Part of a small language model's weights: rotary positions, 4746 steps.
MLP neurons of a small language model. Each row is named by its layer, matrix (up: input weights; down: output weights) and neuron, and shows model dimensions 16-143. Each number is 128 + 24 x the weight over its row's rms, rounded and kept within 0 to 255. Numbers have three digits each.
After each neuron's rows, "fires on" lists the tokens most often at its 100 highest values on Wikipedia text that the model never trained on. A number after a token or word is its count.

L4.up233:157088118154112125120087106131109134122113102098123154133133130127143137083142103099168164098147102147161139146158151137078135116157125148133111107136081115146139109138147132118131115146159127140175120150167129093107103178132141144150087159113122068161089112135137150106103117094115092117093144113144124131118137103109109140128138138084119057160117154110158162117143105111105099095192
L4.down233:166105121127130070133121157118144107129144135088162123179154096140117110105132094094160102098124133099120113150140098143148154107105109139139129157089151150140141135101137187126140116151141120083113132129130146178087156137129131155157159132067150126126126148122125071139125069122163153162083154171132111089136169141097165137135090112146127138125142124142117108107130152136131166132115
fires on: " con" 24, "u" 11, " ad" 10, "io" 9, "ro" 8, " Mel" 7

L3.up135:145160121149093110160107137137123107140165130149111134129164117178136148148123140121124136140111104150114096135145098093143127101166143157118129159165128161115168138161147146116109131183139111099094158098170119139133132107162060135064123132152127155143140142114136120145123137131142128159143133126107142102119177145136079108110123140136132164140066089133156118133144145113155144102151
L3.down135:155127157111141150134102127113119138091136143115133147136108118079108127129175127137122195097157130096124160151099136102111128140104131157148137112116142145140121129105110150193130120037122160124138114114140074096095094114146129121146097141105097107113104144131139167107107095110139150094145107126147145157152141078112124125152129136117127139116136138141125114130138070143163114132156
fires on: "\"" 34, " =\n\n" 8, " only" 7, " |" 6, " |\n" 5

L3.up103:091156114076101111098102108174117110128133145102116122180192115164103114107127128147143117129124104097094135170095156148129131109160158125094135140125110138166149128079072111126118140148140134142115117126134173157108145120156112146090129119108137119133121142125115146137109153120144154141115157118123127148079146143141064120107085128108117141153118106120118139125114139094122134141093
L3.down103:114104176084107162127097166119150100109106097171065131159117148133178103103126109134144133134102140140155087128109106121149107100113105114144125108086126118113153143107118119105090171181140131147123150182107129137074108114155121120142153133163143106151143116078142169161141150126135149129077088135143141108126101155136127129109113142135141136144121129125160156162094113148135149093148
fires on: " the" 25, " an" 16, " as" 13, " d" 10, " v" 9

L3.up502:137077134105134113128133085130125120122119105104106127101161153118117137122146164130099156096123118155157100125136136100134092113147130149168101140155108144110116127146077120120127128177083184143099140072092146172175122131140153137107110095126108131130108129145099095118122129103115098141143149157146147141129150113157104060096152161169126152136084124151141105077096142132145114138104
L3.down502:127119137119112115134140096101119126135134117155138141077100092152184106163160165100122124129154076118121121147138098137128191155080106120140113102157152088145096133176172138137117105152154138118133095148160133117130163102109105156111097123062104153117174150142124112128114144135160115164102126116116140143162150124110139090110153140103172106114115121115150153130107169128127137117173
fires on: " a" 40, " " 16, " small" 9, " (" 8, "19" 7, " tr" 5

L3.up32:157136123135179106143103129112097148123139145094119106133128113147127133104148111131138167128139134127111101142162105134103147118098145094177119158166118112118131145158146142096152110137102153106137123119102152156186143160100135146091159163136105117155134121097165181123118112130132105127117109130135100092144145117059109145092199129149114100144099118148125159077111121124136125114125
L3.down32:140102143101112098101125121115158084147146143130108119117115120110165146128167111133134171092136127101119157116152102137141181146167140146137134094144120097169110137111102122132105147109149113170115109133155144130093091133146112118131143100110124125171139137135084090125123131154095094127168081122132177169152170091158127127114086167102145147158121122131147132146095087123169117130111
fires on: " =\n\n" 16, "a" 13, "'" 8, "le" 7, ")\n\n" 7, "ar" 6

L3.up337:155136098122144090087140082145105128089148133103130115105145124106103158135116162156155136128116114131142137145106116157122152126131114114126106140146138152149135097141147155109128105131104117188135147120124168138145139168144122111091149138111169183143146127141118106062150149151122156144164058169127157168122144124160102100117147081124106110153118120105133130127113101083118135147138
L3.down337:152099145150132166143120171096160092185105116113152142142181123146092177158152118133127108151155110142118128117148128134147095125126164091097082136123109101131124127162110100116151125132114100081134124129144117122076096099083117156119125146131122102099148130113108088146097091077153171118080157137116096101098155119154112169088119119134115162137161167141115117128112104156135152131150
fires on: "0" 20, "." 19, "c" 11, " and" 9, "i" 9, "l" 5

L4.up568:136183138108112123127140135162173140091136114135123084140145103140123132147171145093132115130137142121097090118105094102092076107129094175129124140170116129123146146107101120162163111125166146175125135126145144090168143126143134148096102094129106110128078190113126153099130144144141086119118164118160117112143101119155121069126111138150121160091130100144137121123117123097112125100128
L4.down568:174145152151139126117156115144147172135119132108103158146138121101100185124122140129087121163116174096082147123134128105090163119133148162140124126175103127173117132141150087129143114108138121153082153163123159111163145167141118126122115151152150112131121118118167102096104123130110109118103127156139167146119118115098118085140119159175129135139123113116148096142139137132108083128080
fires on: " r" 20, "r" 17, " br" 12, " fl" 9, "ra" 7, " h" 7

L3.up541:159151115083125110167127158137123163126152115121109143100152151126125111111189162120073173154129142162119073158102106152111106126124125115143132146128078119132159140136139125127145082160128130148094085109120163112135150127171122156116105152117138125176096141158138116144112111141144081153109097141167164124132150125146090136067138118135107140091133127132133128079147166080107087155123
L3.down541:130132114144165165136132136147151114120144131118132137134133107179112146130142086101138091135115122127110154080130142137090141094125148176127087152108135135132119093130146114128142135146114132115148075132113123090155176156133158145117128112100128148139136111154131119128134154120149159082144175093145131047104114124112106104113138121154121141098149117142161133179110133183139129191090
fires on: " L" 68, " H" 32

L4.up185:136140098181129124146175171119145127088136096113112118120114085125115110157164136089113150130116128119095131146107140108109120129184150114119141126127109151116134162178126163120180129127157110136118114123135100115117130090104123091134130137109134144114176133151112124130110146134122127119129116133163127111122181116078120113119069116102161156101111106142204106126136106121140093138187
L4.down185:120085121114137107122122132136137135135079122137113155176096189113140110111154115132172174124150131138123102145124127151139111093102139167149149132131137119130116101116115106148117145131112101151096140113100133128099178100150131097126150106089141137127111099116127124151137170136066198084085146099185075126126118080136150178131132122136137139116116158124140134147142154154107155151140
fires on: " |" 18, "it" 15, "w" 9, " years" 9, "-" 9, " place" 7

L3.up555:086128126120128124159112083113138132092118139130105116147147160127103152097133121158112132146149127143182126172133133155114142123111107130134130138102109148150112122120085213079104167120134135123144131100103089118120129136152104137123075107081128126129132172141120100119157092161148102166135098108097111148082173122109119126094192148115115149141107110142145145134142122100134136136121
L3.down555:142142094189187113152093127085124104079158126119092139133167150170133111158114123167116111143170088097127120122116141142135153094139088131129147159116125095146133116155108121169128120142168103134106093103134121162152151132130109121124129126107118141163121093145143113127125162106148132145108134144077147124147139101132136193107157120158107135122105130110112091163148121124133098150145
fires on: " in" 22, " (" 13, " first" 9, " " 7, "%" 7, "ly" 6

L3.up212:152146139148125110135098159142171106143165143146128114086124184144135123106160116126128108095172077151163148141124112132111141121105120133149132125060109110114122099140129159138097147153149118163158155093102122112124127194132130142093135120151139117144129140128131104095145125116091128108112093147132091145104141115164103142107127166111147141142127183141129137126170089098135098159102
L3.down212:125122127129157090131105158126173138151125176129131105129132119155127106132130074081137157134119126132102068101126085138070132122154140140155119134124097118120117119170136135144113119164147117142121142144120104100189169087119092111076177132172080161154150131140155145153088116099138160094115131141127107091130136144145113128140082155169165136115140129139132138122097154136108142127147
fires on: "i" 47, ";" 36, "," 8

L4.up340:146109139106113112139132098136120147131129096094122112138153164123063126129098159166093128162143116127108125159143193120131100156172148138149159130172126142161109116094095149130087121157175141140087100125075155125157134174141139148135065140113150128126114160117086137109127163125121112158090131124111140148114141140142107156116124163101120137165105148116120139096138139107173144120128
L4.down340:126136156149106141146136083137122119136107119086109128095121121098178145124106139097114136111089120140088102123125135161121136148129086168119136106089150111095137120120121118130129151109137131152165139158159095118145083092142133103144113120163129124095113167134170140152127124124151127123148128143079088176137083157134122107107086094148150109113174142120133113138137116148143160113141
fires on: " a" 41, "A" 16, " un" 12, " " 12, " d" 10

L4.up614:148149154118081135158156114139127145090157105106106133099119144130150177126184138130134141092125128136108118140155121119095057120127089104152133137097132106169113143146111140140136124142104129134100139124167124162161115149138131115138135145104148141150107108085083145105100104144105107142110144127207145160165138138100113104135157146107179137150128156148126145104132105102107075137130
L4.down614:197148117128139130152124149156110142136124141094144131134133175119127130131130113123093145155157142113140147121063140160139198115089121160082128168124181133121128137084120148155125112122115113129139124177113155136153155175125118108111128154091114120127154159080100108134105135090101140096099158118096086134120117150129145132125147110164128126108119139145178140140091120127108122117091
fires on: " of" 27, " R" 15, "19" 14, "," 8, " In" 6, " Pal" 5

L3.up153:129118138155088126106107116137131112124152166116107120085118129143119103111141096087153134134122126157119147155161123128116115109144142120147157122105099141129171106100152153130113128138155169159119159111147115121166086177195134119105099094110113069138072151132094178109115170107088120125135110137160115163150132138111139089142109146127126097137091105122166140147135140148121145134125
L3.down153:130120119088155134145118113113142126115158111130159155118109176131159143138158100122108179094122161105099137107130101167089140104115102132124122133109122102123144115167175093126140096167098179131142132138145155158109118112097131104160145114119146138108095156081150088142101159120147121145141145117143133103102098102116120122131168127090130111140119112114109124083167108127103085143193
fires on: " de" 30, " con" 15, "ro" 11, " appro" 10, " pro" 9

L4.up289:123202124091060127145132144183150140118115199103127148128143127146137125145112123140165178101133130115155136128117095145124119096104093133100099150101091139125127121108152117156127096187162137126123136117148117114170123083143112121121124133107155126151083109128117155131108097132137087122118146175130127097154185133140143102094094111126139156132122139126116144092128107125122102140139
L4.down289:125171136123090105137126063152137119093134152125148196109146094142166107118099127144114164145177155141122160183120125090124125135143118098107123140105144146132103139130172134111175156113096117152190133096097122130124111060148095123127118104139117150072147132135132125168112105135126121131120119114098133136136109137128091152099127140113132115119118148117113131119111135113109178108068
fires on: "In" 19, " In" 15, " se" 13, " in" 6, "R" 6

L4.up599:154137136140166135109126141126137151104122138076089129098111119138124086127197125145150147164160153146162129125074097113111129163156129127152076107138147169128113116165134120144123127113153110126152126123096140161131142147117096107116156132141119164121121112139108137134082157130134098106151111138087158135118182132104081148110156162139140116133095076138114131088142123163126111163123
L4.down599:112149166147119140121141082085159141123124114171104113165099095113155162144138127136118151132137097123144149146112116117130133152096128128135148102114108126125101095132147138143149109117091158138128160128160105116114093171086151107112161116113121127091122123122124191112126124161097117101138083116109154119148134148162126143142117167166117130151155104104158113095134111131127118108053
fires on: " " 31, " =\n\n" 13, " s" 12, "a" 8, "er" 7, "\"" 6

L3.up591:088165082156079102135125150138146099143170153141133168093112163164098145128151172138146156130119151100112146141109154102141127088171091133142135129124078096121162163118127144142120112159073161122141130132195136130159134132149129134142151145164157118152126161144130118118103078129131077140161121141152150144115150106101142123087123130101156125146108110103128171117143156137168105110103
L3.down591:133158099146143110086087163124109118124068140132089111115118161144146156135132120166155116151142102111081152145111131120130106120123158155128131123120147133131153139107136156077136191123177139115118132101120128138113089098133153087103117120145139132144149088143118134163117116113140115123166125138085111152126181073145129085096131143137149179120129107157134177143128148102174131176153
fires on: " h" 30, " |" 27, "n" 14, " w" 6

L3.up574:157154060136098106098145113116143147152122168115151101136143113132086162177165151106090160144127140159159131133108172139123135114140112176149152123142103085117177118077097153118114091138153149143110115102150125129166146130105131128118104137126156119137123172130124118149085135093129084120087134138120152171130127130140113124137095136112178117167093118100174148125122106109129129128148
L3.down574:134148110128129133116088155126164144114098152143111137114115127138163143134126121088170134132123163105149135120160116136138144074120128112134102145087132113086149150146097163126165117123128115171143123110124110071115099157121132087112139096113163108131120100143131113145117105174165101117132124122138119131133175176105117090135120125150156126155150157124172105152159158073113126128114
fires on: "ul" 18, "d" 16, "20" 13, "D" 12, " d" 11

L4.up168:149125091138090101133122130088123163137123128123143138140099118128175164158119121119111140119150117163142132106087113165129140098150125141168156150106148107096109153122117126137163107143158123159115116093147120139142125100139135127167106128118142155157146096163098119122103134126170125131132107108142143134140157138119046184129097155101173128148127124147148132105120117074151083100155
L4.down168:131134135153135148135147102164111087151123126130121134073101127150150113128123070131159128159118110129151096119170128091108104144063108150101131096121101143132168078116132143126104157158145130162162156103134161131144134141116154143112136139149169174140087148119124126163128121112113110111166143156115148118098125156134143134158110148095117133132162126104120178157128115133099068139068
fires on: "D" 27, "d" 9, "it" 9, "E" 8, "z" 6

L4.up480:132132083108106114115122115123107124155186135093121146166123132133127149146163177160111136170136120115123127120133120097151137114172108116118162082145138154153115127119147135135150098129121093125105140130143118069128119120180113137074095156155158166125135094141131109081123096146114106133115107157160146102132112082117110146091126129105113147047120150126154160108152109126110108103144
L4.down480:123132137144133116135150118127103150128135144155195106141064120140143157165105095134126145082157128086113135146149166155123173102109140145112099092168116111115128074129108126114138149141161128130130134119153124109136184132149124111140167151156139118113119111106110139112159102134108128142070113088089085144117107125144178118167122091161124136119121107135166099140101073127126126093115
fires on: " and" 20, "g" 10, " or" 8, "b" 7, " for" 7

L3.up324:138170157093131091152140105128140151082069148134115095186158130169127087161127152131115158153176145127109056152125127116131077126144108165090111113138131174145117120116120124165084125114160152185112151153093172131148140125168120156124137154139121114124078151147117146126150137156090134137133129135147140150165147145111128125140127129119108111124135124132183127143088080116096117138127
L3.down324:126157134110158113152135096118152137144105122133130135150089181116195144124156191165135168139124136121134118102129109129142106123127108165130119108126126107091130156121063079158137148117154116175134117128134132108158134115121141097118091066123121138113132168076169188142152123154103110095112140104136177125155182141119146101132153131152177141106118140114118100114076103132108141116122
fires on: "r" 26, " r" 22, " sh" 12, " ext" 6, " rel" 5, " much" 4

L3.up83:107135091098109093118093126076097134153128107087094120125144180148141141104118157139154161152103124135124144128134161125124111080126118125124120112127091129147143105148134119112147126111100142142134122120175143113156150163128107119128132137109169152156120171173113110100168142161097116143173111146138110165144169126106132155123136139106123069139137123098143131121108066114137121133163
L3.down83:117131118107119100129098132125178134166074112147147112134127154081169090127144086126127099167115121146119174135116097122151113176168178146120095105075100119131119105158115153127137146114105104180147146102094118083145138089175105117120143108146148116110155145163093120161140100105142130113120098139139118102123122115137131122102092121167132081185142150111154128121136121121120130168114
fires on: "." 81, "p" 4, "h" 4

L3.up409:087161110121152162126161106125111111112116113142123146086142131154061149118076137142145141121124164140147140112136129094149071147112130151110141081112131116147104124129121148142141079167126098131135133118129140137136126164134114119132136094090098174118148166118124136114166105134116105101141128081158122128148107121105107093112127135100158159112119128119137146150137076104139113071152
L3.down409:103125144147114151111148113123170146136139137118108124123135130112095111130104072123144096162144090160103144076132131123126113109152128184175121111174134143123146116143118131123125138162115115133079127172145083110147070129101122167116126134136172152135064112104128096144107134077155108130162135140102110116105135153152135159142138103131094137174153094130128081135124143165131150135116
fires on: "t" 17, " inter" 13, "th" 10, "ch" 7, " Av" 7, "-" 5

L4.up623:103099119159083095169092178135089112118116125125118109100112121122112124121151167134163128143136102139108123112175087151071156111128115148115134094099089135118141128125137124108117160135132130135160186120128127127119124122154155134099121176148143139160109148147157106150145097149118139121155100100122136139141170144148084097132172147119100102100137086114180130114143156132140130109141
L4.down623:116171145124135096134138131133103113134089125166137080115140148116146150126146099146149142145132134141134163113141122146134133104130105185150133099137084147112119146117101119131077140104111154086130119137163146101140111133113107126102123125102104158110147100131091130112127106131131163166124077102090103137138126151066142147178128140171114125124085163157122148108166108121189125112159
fires on: " " 15, " as" 14, " that" 12, ")" 12, "s" 10, "re" 9

L3.up109:138145133146068136123079126122098109135134065101076114176089098136156147096132113131171117143167106113113089146101112139116108136145134099116137162145127146143149136136127147103107108132157122108126101061090156146127152124121124116157098140122166126095127149151133153155115146139178130169129137169136131128182099124158115066119118153157131105098117126104146107113139142122136122137168
L3.down109:154090143111152103155155150132128099155137098148125099088132119112065117117133180123159104140113152121136169120131130138113117128085123118141145138149136139140190090136129101106119079129156130154115169157151117170082103140162115125123128127123101132115102123123130109093140139116145131108160089164115158134093123141108114148141084126097113114115088176122116120119156073085115088120135
fires on: " of" 23, " " 18, " \"" 10, " help" 9, " other" 4, "|" 4

L3.up236:133099167124122124081130124142134153105103084118147088147111169088112153111144142134120142109142095158138073174106173133129155106117101132126098129121101105118117096121105139138157121095105123134119145140138115116168113139145122123113141155075111108118120168140152132151160135116074132138160090140143111107128121155140136155149117141109109076142097109120127097131129073140166109128136
L3.down236:129135138111148120182169100137150168148098147148137140132111126167150103096153138105123125125101107115111119109138128146143152136131180152147121153164144114118168122136111105147129142128141090106101182117134153093112136115110118097147099142150115104140124110121123090101111124145148163117115132170115130115168118120065070121172120149145082167155174109096143133131160128124130159144153
fires on: "." 26, "ess" 11, "ent" 11, "es" 9, "ot" 8, "us" 5

L3.up45:148126119115082105129150106155135134108154127120133100074134159105149129143165110135149137144139136146093157138138133167139127129114103112131136120101104109146163129158156144144071139138066160117127166118105119109152098116152138130132105134172135144133115161127113111119112100143114096111100104120116124077107153106155148132104131154102146131145129125104103154104166144106149091121180
L3.down45:137166091126139099148122119105128121140134112086122174137130072106154123126145164114122123080131128135089104138133083149099169125133121133123148129151148125143089133120110094149140093142153154096163106136128114133135097117199102082138180115111146126129166108109172152120125109127157108146117100119153164159129162130173106134140112146135113154106132097168098131127099142096129131082094
fires on: " in" 25, " of" 17, "." 9, "a" 8, "r" 6, " In" 6

L3.up279:079161111122100119145059112135177125129150176159127116097117108098160133120135120149142135118151064142176118139157107100105131095147123115088115105118077138144091116140113168117112158148141135139156110110158135122119148136147113151120125092181122135119139103174160153106133064163101107126116148119128109123145171135123113124113124136089125139092162107152127143123133101111130155098159
L3.down279:137133113156057110129155120170156105103127134107108152123119118138118144147151121129153142136148142126107119095156179128136125067117110080150138137120119136142127160128179119129127133182158134097124140115115135125148164110125139160075114116124106131111106096150121140117170154075134127144112120156187189161131124109131128158126107135163173095113098096092140148146167129103132139132125
fires on: "," 45, "s" 18, " in" 12, " before" 4, " from" 4

L3.up185:127120089153133145110127107124102122128129118116143078138135135145143154125135125161119151136101132098150075144099145148112077111107132115137159130139122165108094093099131166105114134159090107147162112164135102150124114133130130099098093127073113154118155133125074098134114121115143116128121106103089110100111131126092088131121128138110171136128119120126159086107174072105116158144113
L3.down185:110159110106119115149121123088130127133131154126144163082154101125114102113146104156100102131151110109105139114140122144091153138113153144186114152137118100140113135141125108229120132145108163159128126073120133088095169153132110105145175149141131156099111128142124121129108128156133130193152153129120147150161117134116169127115153110145090156091145122109117109171116129158128094132109
fires on: "us" 31, "ent" 8, "or" 8, "ly" 6, "ion" 6, " " 6

L3.up288:091151091161097142150153135142095117153154154102159126135150146120140131128091134161116154210145127150098153106158177104150121128096115110129121077083131139139131111112150175122117126108165137108133145129147159132107130127105156129100166165102127124131122149130076102117160119134090110130138123119112144141144133140097129088098075173067099163085125148139149157142138120131152137131117
L3.down288:148124143122163109109166129122118159149157102162151115146077107100145134129140106128087117085099158120146134122141154131121137091101120186133147134135137072135088102132072119123125168083113092167081169170115136119152102137156132128125115132136125134122151176133147169133120142135137142124122113130102091149100118126118146139136181111132102089124161142106146149125098139079096101107125
fires on: "c" 27, "is" 17, "ec" 13, "-" 11, "t" 7, "p" 6

L4.up545:049128107121116115142090099144117132143136088134142096128154149122142133114110132163112168154163129152173168146162155132161110123125105152100136107119106138121108090119098130176087102190121157131127093092127123121174115166131105165089144125138143126150111133135157154136147135123111110187150136087118128187138143123147120145103127122136134115114095122111098143103155109129154126137112
L4.down545:121182111156128156144134089136132128141123093160179120108154099133187122117087119120108169091129114135154137114103155110122095141111092153124114099146131164108096124159106110137177083138123160083128141122101101134126151073150127154129147136136138147113134120143122090128140138120171130130105138099125149138077097101112127140114125120095098140160137116131181134098186092132122177125108
fires on: " g" 25, " al" 13, " a" 10, " is" 8, " d" 6, " th" 5

L4.up488:109172137138132129096155151162135091100165110128121125106149097112141127105125088142164155137117094076149159153108128110074118126149103095147136116189145122177146146137135145108156145152165169086098108145124165166143109098112112158090130115134133106136078136109091121133110116137121110103145137098125104151114159129125121164095139167090130139107104101114136122137139104134130107097145
L4.down488:139125141111099143173157167149106153100107122130096136133132084089112171105135122157142132118117150132135123108159152113128144119131147097088146103062091147110131150165141112138111152125124082132116133144132138151133123127141125104155164096149141147106169144103146138167114130136113142124132133131149070130135147171152120144122120096116155108130127088152109150159151133096142073126128
fires on: " ar" 19, " dis" 18, " e" 16, " as" 10, " bec" 5, " cons" 5

L4.up394:124160059080107147109143091153125144120097109145153115115156150122127111155111123118141121139112159096112156155093142116158114097126123158122144145120080138147157094165083140117176093115106128073119116131121129114164143145139118146104110079122127185104133144129112095095131167123145163145158076162101134114108192147133123131171167126152126120154114129107128129126145135132094150094120
L4.down394:116110150173105139088143144114077158139125137080195132125126111107119101109104138150108077093102095115129120160171139151149156171101155088101106146143112134120128143109138111115117099140160140139108103152084143118130133135102144075171110104138157092114128133156101068151137089128166185105126154147118135131137125145160166139128121114135141115132149140140141107165134101122128113111134
fires on: "." 35, " series" 10, " round" 9, " Total" 5, "ensity" 5

L4.up345:078088115169134082089147129087097110141119149134086128137118121167121097151146168115082130158138131134122130120149100118142148124103121139106139079126124130129132152157142133105142150159129109148146160155135109130110145127143144115107111184089162125124144139122101143095128132151128109108150146116161100142138145076121120112065121162099095067128136114104131155106122105090122132108141
L4.down345:147153069141121149086123156132103115128142134152131137169093139101156111116107105099152165131135145132144114137149094167116100102129103120123140090114106175121124099095100159124153119132130090129154100118102183106137176141153119122108116159108132131116129096133098173131182147150155101125117095099155144109103171148127142136147085096148135100130153195115127145126106102111137125141143
fires on: " exp" 14, "p" 14, "em" 11, " up" 9, "ed" 8

L3.up222:082139098090162139105127113132153131121151129143129135121098114147099168103155167143130144109121105176106135085162144097153145125122125119111170061163118109156136166068096141136114145157109131133120126126140121114132112115139110127115069104125113105154126121113092166109121125127132120171101118184116155180118079095115127113149118155114141130103115117173144148121174126122156065136122
L3.down222:114145132130182163144088114127139127127128095079142129076133145091111123129213138136098188153146116117111114154156151131115111135158120166155153140144118126133141127165128115141108142108125137105122123118135118095137137106104136109118151139119110149124132135154126149144149101128119141123158101147134126129145142133173122133138105090135141118139099141101097099139072124166108115155176
fires on: " and" 59, " ag" 14, " &" 10

L4.up127:108118101095095128099132086129156166112120128105137104119145083118142143119184159136117166125112132090107110172131094093114139097117111143153132133131124162121149129093069174136153136117117158132111097108175121130079140157119150102135117124123095164132108137106139141137115156150079093112132109139120128157128119140095147092164153090071134137127087145119121154142179092121114139129134
L4.down127:111151103119110111115156126124156169129129138137144105118115111147139146177115087098109147086088191127109109137108159166129119156110128167088153107125098126107116111174112117130127120081174138091150136155107136101111107109145139145184129099128126104132088126126119105130110132093163129118083124112107106157135175105149175171100132141115131117147126132088131190132102124101153130133062
fires on: "20" 31, " " 18, "h" 14, "ast" 8, "19" 5, "th" 4

L4.up508:120165136166091119093122117146138126110134127077130116141173104140166102146088121127142153147127052095116112130128128135090141132199138126135133133143100117131124144116126139139125103138133138151146173139108200148167160146190105120075164090139135126139088092089100146100155140094149133126102135160128167098155166125121103126170090138119131094153121133142166154115137110135143115127088
L4.down508:185105121117088145118130157135143142158136117086106130120098125116131191111133158120117184149135149145163173162095133096150107156135123126122108139101092132119111156118149149103132151144138143146142146126150117104109127163160130141135125170123122123119127165107124106146120109142097130099141113111130080118139105174116146098127142112099115119103165083135096128127153142060132119068148
fires on: " as" 32, " p" 23, " dis" 23, " v" 5, "." 4

L3.up253:125107122098108146121117140178106110149169114087088110123126164155102138120203147159118134127170112119105132125164174112122109118146097120133158133129119141136136159114109114135115082149160116137116080101157147102142090167143127123123129158124109121129110135104132149153127146131156102148115119121159154160135122121161133145081175131094129086163092129115131130126153131173133103130138
L3.down253:129158071130131097183141109119150134132139111119155067117110109094112132148135120112116117141158115140160148174141136160154137113107130150154102112119164104098164147138149108116086141065125114130140153147104113143111141154128102115125105116130128143081142132105142109102179132092124143148115137094096106123115160116138121093136112089206132150099153129132126133172135129090134140146162
fires on: " to" 45, " who" 16, " so" 13, "|" 11

L3.up18:164197084091139150160117110130142142117129131115128138157156160155108126154102106110153110156122147139114085122077143134132087127136172159139150149119142121144143130111115120100105092133115146159100178098137112120144143088084105131125175129138137118138159124087113099112188141075142127135144117128099186130141139128132111115136096143129147097083116097107114136141130130158132112089155
L3.down18:087166112144129109127140125131168129127103154135123080120135105113102113112080133101138120125132105093140151173132142113126126133100116147153083149140120108141099123113110178112148115101168182105184167125099116157147107127069160127141110107098142120120105134157133128125118081165154160146146132112101129097111132159119139107094147144106094087145167164148149110109146177115115114133109
fires on: "d" 22, "t" 12, "ensity" 9, "out" 9, "ass" 7, " round" 5

L4.up551:127159144148133106134126116126138125087116126152129125132128145133161156156162123130159097135155135136088125118123121121128080112169113142148121142137125134141145193170142104163173078179150132097108075109133112126159131091148141154126160129152143099118176085151113173099126105117153133116070124153143133079139138128163085134119133115147175135152134170106135154077115165118100125115099
L4.down551:099146152115111137116156130163114166101110129152144128143119145105113134171121141148175093093135105154119122095124140130154128149122154074115098106156091146118128166172081081116149092123138150170126145155112162102102084167169131138126108153149201103127137132106146095111122120123119119130139098102125107122093107158148124098120137126121092120142114145106117120157119114096150157126078
fires on: " with" 27, "R" 10, "id" 8, " R" 7, " of" 6, " as" 6

L3.up223:130134112153103113126112134146089105145177107094054143114107092150111144127168152122133141109148146115138138145096148126130153088137118128116137108153113100114110169179135143127118140180142100127125119111124137125104123122147108142147128158136155132184100150129140154163128111098126155147160119141168116161163163117125122096074070121092130170128097111094142118062161102139143114113110
L3.down223:137107136142144139115147134103163118122106166127173143175108140083079114147127114158134140109182121085070105137161123133127133146061128164132112146108117141113183112147152117095109105101147122154107161114173134112122102116123142119118098113087142115102159116110079100118143122141151152092086164158101108123115170147148126137140124115153165111114171141147170117134142133103145165131147
fires on: " |" 59, "|" 34

L4.up229:138120110141107105099156115103144156104164139101126096127140114125140139125140119130120135182095151121119100120152094114095105090082161115108127149100118109136121120172117119110155167109091151164099109143163122129127176135129126163143165157144135136155172131134119082058141111133081124113140052163102121132138136102100133143108127167115090096160126109084143182105148143151154121112172
L4.down229:105125114145096132119117166128143157127146101164166193119149149134119148126148144155087108135140135142118120152134108125152106122171118112126107128112119110152111149126126093134112106105122111110089120125150107106157151131148161154161120116170135132046143116147127150133150067131151147091118093109145169166101130104106090147100134080109164133135134107185109125151128133112116151094138
fires on: "p" 29, " |" 24, "m" 14, "s" 14, " " 9

L4.up639:167181117102151086088107122149120155122111114073090129124151139162094121128155164097107156126119131114098136125093112124140153071143129155166104135095114125120118105118108168099124114135174164129092076133153129107135167122140142133113099144166171130132106151092095122106096115104125061118130104136114132169088167128119130127130126115126111147145114145154183129108135106101155122119130
L4.down639:106107181148162148107133124090112119119119138136161092163085160107132093126145133117113121120141140117117114120124139112123103126137138159122100103141139130162150135156136112147174188100094119127140172137126091102110114130090112146123177105115098128122161119127154137120114138094137165071126164130124070090146123096133135081154151150123154144120129137117123163133108163179117172103145
fires on: "U" 22, " U" 16, " " 11, "1" 8, "20" 8, "L" 7

L4.up319:176151134160108115121139104142118134124148130113099124168127127120166120128134136150106120116131116219144053131118120129119055112152169117096107151122153110134128135156090117129156104134144123107142101081179114113156166088108096124107105131098132131146093127134167162123085129111154127138118120141157179120115133148142069109136134135156154103123118115158131116116151159150095137125098
L4.down319:138150106149156134144112169118142105104128115136108085139158153099157103091139146153136133104128106108159200090136115179129141108075099162112088155111150106141177117148132144137101149126086122145142120132123117119113107152140116078164121102117142124127144137101122118124143124138131140112152127122135112137105119117127072161166137120134152102142126144189120152132169139096164143172107
fires on: "–" 18, " J" 15, " L" 12, "born" 11, " j" 9

L3.up347:093102053138152127083138144182185095085171158154118106130114121154111174105131142155144132124116122158140137099172139111134169138118160130096111114107137147121115142119112136110113113154115156152169134118145131102159077147145103153084113166118106090148169101168149124124113124138092116166118112127149125126135133103103144092111133114138168129126110100089144154110128111118178105109144
L3.down347:122120084116166123129116151087137130143146130115098119155106201103113180139128148118101158106136153142148151089124144148067077124139084151104153136159153119107129164107109114113119119096129133131135136168155085087140056122108118121164111146097139149140120126172123150124137159160092116137150117132139117131139086156135139125098129146065142144151133114154140120122107112150113106107124
fires on: " and" 40, " at" 9, "ust" 6, " found" 4, " At" 4, " dec" 4